config = dict(
    head_dim=32,
    positions='rope',
    bias='none',
    beta1=0.9,
    lr_head=0.00398,
    steps=9821,
)
MLP neurons of a small language model. Each row is named by its layer, matrix (gate and up: input weights; down: output weights) and neuron, and shows model dimensions 48-111. Each number is 128 + 32 x the weight over its row's rms, rounded and kept within 0 to 255. A neuron's up and down rows have the sign that makes its largest values positive.
After each neuron's rows, "fires after" lists the tokens most often just before its 100 highest values on Wikipedia text that the model never trained on; "fires before" lists the tokens most often just after its 100 highest values on Wikipedia text that the model never trained on.

L10.gate171 [111 109 103 126 108 102 116 165 132 113 100  94 139 117 126 119 109 144 158 143 183 150 157 131 139 181 150 148 110  38  96 124 137  34 102 125 102 176 118 128 132 109  98 124 102 171 142 117 172 157 215 151  42 144 117  92 111  83 164 138 151 126 152  97]
L10.up171 [166 156 135 118  85 153 137 179  77 157 143 191 119 132 120  93  79  79 159 165 111 133 170 152 169  71 169 150 140 117  80 102 126 149 100  81 192 105 123 119  41 151 122 156 161 111 135  70 180 205 118 144  95 134  88 134 119 161 171 106 132 117 129 132]
L10.down171 [165 161 219 151  94 164 146 141 159 114 177 189 126 180 119 131 105 148 128 132  91 123 141 122 126 108  86 122 132  89 106 124  97  87 129 124 155 171  45 138 108 151 126  80 152 116 145 132 140 145 146 171 131 143 174 155  98 100 154  80 179 136 157  94]
fires after: "|", " M", " Re", " |", " G", " F"
fires before: " |", ";", "F"

L11.gate522 [148 147 149 147 200 165 154  84 155 128 143 122  50 115 178  87 143 100  59 177 103  88  89 133 101 145 168 155 143 100 131 102 144  79 166  52 102 123  92  99 158 129 118 169 155 161 136 129 169  92 189 124  82 148 108  64 116 163 114 124 122 142 112 134]
L11.up522 [ 83  97 155 115 171 151 152 145 159 112 124 122 119 153  93  98 154 146 147 151 120 135 108 152 111 138 105 112 117 167 135 111 129 166 118 149 119 133 137 114 161 151 127 209  91 125 191 178 147 128 145 122 144 129 117 179 179 138 111 100 117 153 168 120]
L11.down522 [ 95 133  81 141  94  77  95 166 155 103 136 147 150  92 127 140 128  98 168 182  74 185 118  99 123  65 151 169 108 121 202 112  64 143 102 188 182 111 155 120  86 128 116 144  87 118 139 124 112 136 162 103 119  81 140 158  94 180 128 124 165 137 135 131]
fires after: " 19", "|", " 1", "–", " ", "–0"
fires before: " |"

L6.gate486 [144 108 191 130 121 153 147  77  92  97  99 121 197 171  91  98  94  98 105 153 121 129 144 120 181 129 145 121 140 130 111 140  87 105 129  27 115 137 128 134 129 103 157 113 128 113 162  94 156 119 119 163 133 125 136 111 214 176 167  90 152 119 162 101]
L6.up486 [194 107 120 166 145  41 123  98 169 132 110 127 140 143 110 119 108  94 126  54 152 151 184 105 147 156 131  49 157 150 158  62 121 153 121 118  85 204 122 133 117 163  91 129 111 107 158 133 172 123 175 100  88 163 110  55 106 158 136 152 190  68 126  71]
L6.down486 [ 98 115 130  92 152 143 140  99 142 114  94 178 169  83 124 126 143  85  62 152 134 162  95 111 113  64  87 156 107  68 113 130 153 197 132 117 110 117 186 146 171 155 147 152  85 117 143 134 163 124 152 151 136  77 125 113 103  86  98 189  90 148 100 106]
fires after: "|", "R", "S", "ic", "\n", "re"
fires before: ";", " |", "go", " October", "–1"

L10.gate297 [ 87 105 132 149 102 197 140  93 155 165 154  85  49 102 176 127 105 156  51  98 133  83  98  87 123 197  74 106  72  98  88 159 141 139 108 111 141  96 146  96 154 115  92 125 184 113 142 112 156 148 104 129  92 125 115 120 146 113 134 126 145 142 178 116]
L10.up297 [122 157 129 185 115 105 127 112 124 167 126 113 110 156 206 146 122 121  95 106 103 143 142  86 169 185 152 132  76  87 116 163 148 147 160 129 126 128 151  83 106 132 120 153 136 115 122  85 145 126 111 132  75 131 191  87 142 124 150 155  96  76 116 114]
L10.down297 [166 137 177  77  91 174 100 170  92 127  90 128 119 166  77 128 167 162  94 138 164 123  76  98 167 178 100 152 158  99 169  90 114 178 133 142 204 140  64 132  87  85 179 181 191 134 145 119 182 131 164 100  88  88 120 122 113 145 109 129  87 160 153  75]
fires after: " con", " in", "tri", "it", " ex", "ist"
fires before: "lu", "tion", "bu", "or", "re", "ted"

L10.gate199 [140 221 122 126 124 105 131 130 118 168  94  52 108 148 198 146 111 117  68 201 142 129 168  92 167 210  82 134  72 104  87 130 109 115 148  99 108 145 151 162 138  60 122 136 151  91 147 141 103 162 113 173  96 154 150 186 102 141 155 125 160 114 137  71]
L10.up199 [ 66 139 143 100 135 159 130  61 119  86 162  85 101 144 135 147 120 105 114 146 128  67 173 127 122 141  57 136  97 125 167 134  91 148 116 137 123 108  92 171 100  63  97 154 103  48 107  67  97 153 144  84 113 119 147 134 139  94 154  96 105 143 125 129]
L10.down199 [114 208 101 115 145  79  74  78 169 128  82 139 109 119  87 131 102 131 167 129 112 121 187 116 136  92 153 104 177 131 127 103 122  93 143 118 185 112  47  48  84 100 108 127 162 150 111  81 152 142  89  68 123 131 128 133 132 148 108 117 104 155 143 100]
fires after: "act", "ct", " re", "est"
fires before: "al", "it", "ity", "ist", "ities", "ated"

L11.gate490 [172 132 205  83 148 114 143  76 127 129 157  78 103 106 158  96 175 118  80 133 108 138  94 158  99 149 111 178 113 127 156  67 175  67 113 144 146 108  87 132 119 130  69 145 129 129 144  88 151 172 191 143 114  80 155 121 150  84 113 150  96 103 165 165]
L11.up490 [ 91  89  96  79 166 134 120 143 119  88 143 188 174 118  92 113 132 132 145 124 119 144 116 144  64 131 132 171 162 119 122 121  84 156 132 190 179 117 158 164 146  59  87 124 101 154 100 158 123 129 190 146 189 109 119 111 151 136  98 172 162 101 125  82]
L11.down490 [ 59 255 133 109 102  82 123  93 157 169  89 122 107 127 180 122  76 190 125 219 122 143 128  70 133 128 170 147 129 103 180 139 151  99 149 117 201 124 101 113  61 158 122 139 111 111 181 154 141 153 102  61 128 118 125 136  79  85 157 119  99  82 164 216]
fires after: "|", " ", "\n", " 1", " 19"
fires before: " |", "."

L10.gate448 [143 113 129 119  98 125 127 112 113 154 127  62  39 156 170 102 141 136 131 105  89 147 108 114 158 120 126 117 141 123 157  86  76 119  75 138 108 151 103  78 124 159  95 156 167 163 116 155 129 180 146 142  91  64 148 154 125 134 119 134 129 126 149 132]
L10.up448 [130 158 131 121 151 159 120  92 152 137 201 148  62 109 169 175 129 157  91 139  85  91 129 126 106  96 197 120  98 171  92  84 227 179 152 156 100 122 137 159 146 118 102 106 142  91 165 105 140 146 139 112 103 184 141 151  13  91 129 183 121 104  95 124]
L10.down448 [147 151 175  92 187 151 157 155 120 160 132 151 183 137 135 171 136 161 204 168 144 123 111 102 102 135 159 156 111  60  70 146 119 140 123 140  55 108 125 168 134 161  96 177  84 157 113  92 115 117 190 106 125 118 136  77 119 141 149 147  99 100 155 137]
fires after: " con", " in", " ex", " pro", " Con", " dis"
fires before: "est", "re", "lu", "ent", "act", "er"

L10.gate709 [154 178 145 122 123 117 125 122 146 157 150 125 114 171 108 155 144 111 107 165 232 117 137 145 126 119 149 105 126 148 113 120 104 134 101 111 124 151  85 135 141 143 132 120 159  64 117 156 162 145 143 154 126 165 113 142  86  65 146  80 204 147 159 110]
L10.up709 [ 96 112 132 130 126  92 120 114  92  97 133 141 109  73  74  97 106 144 122 121 129 105 157 113 128  94 138 156 111  98 155  85 148  82 130  81 152 171 163  78 215 162 123  88 161 144 121 129 110 131 116 112 134 115 140 146 114 142 148  94 117  77 157 111]
L10.down709 [110  78 165 163 152  81 143 110 112 116 147 178 102 135 119  61 194 155  82  84 117 150 117 137 132 182 108 145  88 117 169 136 171 105 151 175 130 114 145 189 167  73  94 158 157 153 138 182 164 157 159 108  77 180 145 118 159 117 164 100  67  85 147 117]
fires after: " A", " U", " S", " the", " T"
fires before: "C", "L", "S", "ri", "P", ":"